config.yaml
n_layer: 19
d_model: 192
n_head: 4
head_dim: 64
attn_scale: 0.125
init_std_up: 0.0279
lr_mult_o: 4.0
beta1: 0.95
lr_head: 0.00743
decay_fraction: 0.866
batch_tokens: [16384, 32768]
train_tokens: 220400000
steps: 9088
MLP neurons of a small language model. Each row is named by its layer, matrix (up: input weights) and neuron, and shows model dimensions 0-191. Each number is 128 + 24 x the weight over its row's rms, rounded and kept within 0 to 255. Numbers have three digits each.
A block is one neuron, or neurons of one layer that tend to fire together. After each block is what it responds to, as a language model described it from the Wikipedia text at the highest values.

L5.up712:098171164149185111117123083129151149136117105123148082125113160120107131100131172096114121131109134147137113134145163153167139098174074137108153132103125109133141116137139156110138148158130126121149113137126109139108090098142118054193131108129154107144088175145113133143178103131144138140144145165183138164127143151134143145133135157119129117127064078110108161140119154125113127105130124124091145124059108124101114142123114136149109122128162171137097129142124121101109133093112164143086110152136124127146139103118098092136125152114153147132119121124129110131127161142114186108
Description: Role-assigning "as"

L2.up6:132114161127141120113104151136145141175145124107151129110110107114081147102142121124122146158129120113108129126109163152132114158111130132131115114139154139119154146127170077116122126126165110125148150117120107143136162128141172080119116107129134105117159095140091131154145109102129114137125142164142111142104110129085102141114126169178204127140106109104135134150106175143123130107149113139055124154159155125162132123137089122102110121088093121110078147176084126128123133180079135129156099113115106084125126155140122127128130137108154153078145089090102115160153108138167088174
L2.up196:161093156141127140133149073129102152155119097103128105140137117101090122115157165107127119180144100121115130122165126096085109150131115134129159110118156102154163119164161083114130131140128093161147158113102112142128102138100124095100129123154118095131143117103108139177164126104138139116099089156112147185146194132062124115114108166139097095132154112136126109133119130152151152126118107133123131139129126071131117115148100180167154115123135079148136117131164116145139100112102152155099114149105124120141144174103099092166098102082101113110128144122132155138128146140101109142
L2.up215:135157077129143141143162113101098120098138097136130125112085156140125124144142159131146141108148098130144120114112127148107131128121208121134152119113124100141116088146174150135130169093153134087131119095102126098122159105117133143062144128108129117129141123112168112164162124132119146143135081184121159114116091186123149119131129122130135123141120133163123131107112114174113141109078121133095125121125083093119146084139135093155117139128124152109134094121195102114146099166115167103146079120120114126142140133093165146121161131120111160136158085164126160150119100103168114109
L2.up392:131050175122116177137122148085139133126153134110127137085075144153085150099143142128116140135143127095110092133135110111112131098132124052115158186122126136125135174158173126123134121180166124115132099110136162117148125133110084135096117189119124128101138147131136130151114136064164128145139116150131139117144131148098133109107170161149124103165144098164114143170136137107120131140147133109117098127134123131149148152080134168116114102091148147095140134134117173130176106146110107124157143159119113140115117126160149106130093101139109122127129107147142141152117133129088119086
Description: Opening quote, early word pieces

L2.up294:127141152142148128117112150142119099114143144131142096118122105122093129061157131139122109156111094125141107101176134122143148157135137143129160122143135163085154149178121140127148129141103128115142132113113149122071081114092109117138131107144145073146130113135124126095140116135114128120147203113120146174154114104145128182149133142164135053123128114089126122108109113105139129110128103126113091115124140121096110110145130111148138087110164163114137163149124105141144076147146104162180168140084118159123095073128117138144072138105116129112144139100173125119156156112133142165
L2.up446:118147159129142095100149161119092111107136125164132109149129104103159166124137132137118133114118105066116125175129124113143166099139133110100095134099130169103174111133089133114101125151143163129131108123158130099117100149139164131129110135137139146138167100137100110125168106126081147141155125142149130164109083134132133142161152073101102133131118155116082111136129109175136083151138131171157131105148127183142175155141088137085130146123105106129134142137148116135150191133151090104130140075133067140119137123135068101145151139149151143154145129122126135138129084126112144102
L2.up610:093167137082117082150124165091132119162140112075112122088111128128124126118115102146155128107157123142127118123112133191100122141115070161134126118097126114115178117114154176121096119137141152106144113169160138138097058150109143121089129146123118113102119120119151131121168111086124119114159115165097108130110109159113128088140085151168107105102140153162126131126130135127112124147129122153122154130094131135102173094094129132123120127112110167127144170135147145139129128129141098103127150129101159118178153096082126143160140123158115163143120129074172152120165139176145135116
L2.up667:116132134108097116132084140120149141110123145124160110148152122101113092094099097133093089128136104135111114176108136120098124174139119156141167109129129147104128149132099159126132082142141156153141130162184115125131146145113142072173083148108176122175133182161144094097159124114140174160130133159158109148115144146121141129156121126151119141098157095094112071161112134137141133093131173155122109164145150119090138100118112071152128113144182123155092129133107144155127126150117118124128103153110137069136134130098120114090137113148130115117159134112123133149153149107108105099
Description: Role-marking "as"

L8.up156:142143118085153138163150123191138144155119164138097140123080118139125171134140107113132163141188137098133110137110068125140146130125117157099093118150121153150141097156141141158111085113140102108126088123128133158146109086141121107150103085125096161088144129130153125148105123134124144129128112126118134162158122161144125111098163123095124138106114121094185156104116188095151104099091094135156125152143131093141115111074134120135091185175147121131145110148101138123127134116119143139113115192126123162118137118138110134132120151106138106130137093124104176120098112112134178121
L8.up305:147133117131129113154143114148102159121135116071110138094151150141146126119138152155120094123117121124146138134149175125152118110102139172134191122162147117132103105101152122156145146082112126093171150128102113156141163099144118152100128205128076135158133168151101106129115137137142173099132139137163109132095103106120110122144130162139112183106100120106124155133147153142129157131093130128074112126140119120112142085109104143110133110097124169136097099080188145127150103133157110091132129121127074153138124118090125152154112108115132133143104139103155115125153103147121075161
L8.up346:094153109113133112172135094115148154119106146057155130110102148142147126137162124143098116115139120164147144145150110115133123118100136112126162137144112092153107134145105099118123130131122126110166159083141162129180124091139117157144145100101102153108138168095151169142162154118116119160141120139141081154132134121132131155112149113107124118130137118153055109157159122064140094097106113139102136188148104104099113087175129127120126089142098126118132160128120080117189127159098135144149110142131189150129121110137098114129141157130158136142097098132105135118155127133100101113
L8.up485:127167140102136163139143140145087147189164138128089117093112135157137146105150131109146150124149101107152159142104120131150133103150155142141174117138113155114103135114120118107123116129128103120091102133168101126121112100162164153140095164146131094151149074161142168162106134143111156108093124165120121149105134168139165120105145148114084157137149115145131144116151141134105081110103101110170118137188103142080129050130118129156112092130129147109118119109155109117128140133182126156090113137114166144128108121097097138156134118145111100105126103145140072148137151126126089134
Description: Apostrophes and opening quotes

L2.up201:116145157191148094136112109148113155131124114111091125137122127120149130100145080172138123130137129113162109129099132088108143108110107142102130169130121124092106129139127125085120111155137138152155147104146149138138153171150120167131134150162102135104146157159177115090121141102109122124095127125105074139129067122102145101121116075147112130110107160117131132121129111127153088097105136165090161149137154139141091102124125093193148127129132133155171117151106155092145120136134101174178119107146092135109120147145122128149127096119153161128092116172140148137161105143092069120
L2.up283:137131150085105111090181106131121130125139139114062097170069163118151073069109167150130137137120131126120132116137105125066102131114133126122139159134157099117142173150131114158125134091140105133173133142154176150126124122174126120092134170141125105144169123150135148118126123127124110104141076104125163151131141134129121133148121115087130121132112160125146150123145133104187061155137135097107147127109157100135161132169120132115154123099151135166126190144135073159101101175120134105132116117092133113122126118158133130135112112137136106136162137128116134132124129132156099108
L2.up328:132128122112127150126134111145182138111094153126137107145135122117110123129167078172152102124143093102142168156127136113098109134109142120117178120105128122083114124180130105157099138089134160142198103124126123083113135125097141139155114123132164112130149085077126139111131116161125196144100121126104096131155185130126142095108093113150136092096070138120093127124153116115143085138140138138154151121122166107165135129145108137129173125127078182122165153143138104115115144150103115160128139151111146111126156094110119172114147149121155144136103132107147137109157106127093110118
L2.up704:136138113103094118085158146106135114098079109146136089109128136090123135138110127120130154147145149090150084131139095133124183151145135134101118122140149110105141066162102140114125107158133144156127105114116128164093099171159143145108142129177144150108178101095130135118110126104095088116111146167123111108094148183130150123111126109143085109150104146064147096122120138110158073137144151105122111070127111110127134119164117133131122126152124137142138117133175147114127098163125150182183133109128130156179134134119109119141159086116149094115121098127147112150145120107144113148
Description: Word after a noun phrase

L5.up458:091128121134095130107127114118116131114136165117118082105117159136128072110135165125149117131170160164116127120126088108127136143120122093116110142111148129133130151147094162125063139131111100129115132118096172147170077133123134133129146130148096076123146131102105127119130144141096160129096126167154147128110138153126113113128148122126114117095120163109117108150116160142150119101148155122132125101150121097124123131154058174099139138106107141146157147126084158094116140148181106160150143090123100139128153141088113161100136157145133145185095117171075129127191133146088134167
Description: Ambiguous short word-starts

L8.up44:132156119089112114174148147160091156141160113099099137160105109124204132127160143118110118147131110150094154134158113143165151155114121160134142120133136130105080122115100146134100146096142152144130094126128107121148139144139088136187086092148120122113126101138128146096071129149133143108111109117099113096157138175099118125117128119155094137148119119138160117135103178144116112105093131129138135138063146141138115121087119071146169187125121128146153132122137167111108144099083132092097109114105107143140143112138122122108108140167169124116152186127140130149102095142124141146
L8.up417:172128131113134137152105135170100130110162165136148158117126107144127128152112139113148139140118114160147119141099099131149141117135158123109134153149133130089149098136099108088155139112074126145086130142127143124111125133126187145126117108084081145165190101087166161207132149116137130099128106170148106115113136145128152080117138139147093179157150114149093108139120129130096132154117157133137091109129172070115137165118140182139132103102134114136101138163162114112116122148108111083118115129133115118099127148116101077174135103130099105110134133138133123118111110165132097140
L8.up722:136171112129135148146130122129109149150143097098129084126117124093168121101148126103113114106132128152101077127088126138155128126095105098127105166082106158101172131133110143096146122110125110173087121152160136087125119152120146164126114123111128150163160091139192137129128132127138135116166083123102102151125143175106133136146106178142099080097108109143096140116098166127129166102087152135128145151099166103145102091113112124152089165115126126139171104158172139157110103103127102142110143109129101142120112128147089086113123138149115116170131163143126141140139140141081166134
L8.up758:142138098113113138095126087141180149121122122114103158124125160105157162065138111132132152133131102109122107181153149109139135122115129161090174132118141122112165151166135185132128134150112151101137168120123134128110139110104121128163151182135109111151145120136087118138078126109134115140156127156177131112139088196142123137136131151163133115119083106103107083136111098162135101111106137152128139159112140089080162123138093123175094102094097166089134138133105123122137085140121166168133122135164132128122126122126126097110141093137163152097111110142106149096131135154154127121
Description: Pronoun "it" as clause subject

L5.up511:116173163106164133106125111114142134149156115120106164118121122156116147159143116127126159115171119108121120117075128131108137130165119167137174114150137121136130141143128101128126129121093154119143135107083125112169139115107138128151145114127121180086168143092136087161142124115184105146104155144144153077105122141111130145127121137139074088145104078116105065105122186132122095138112123137145093138137147095124103137083139161128128123127137106136193154187095108101097139126137150146102075131139120113106163165107098162131137145121094134151120100136124110130136123144086113145
Description: Quotes, I, quantifiers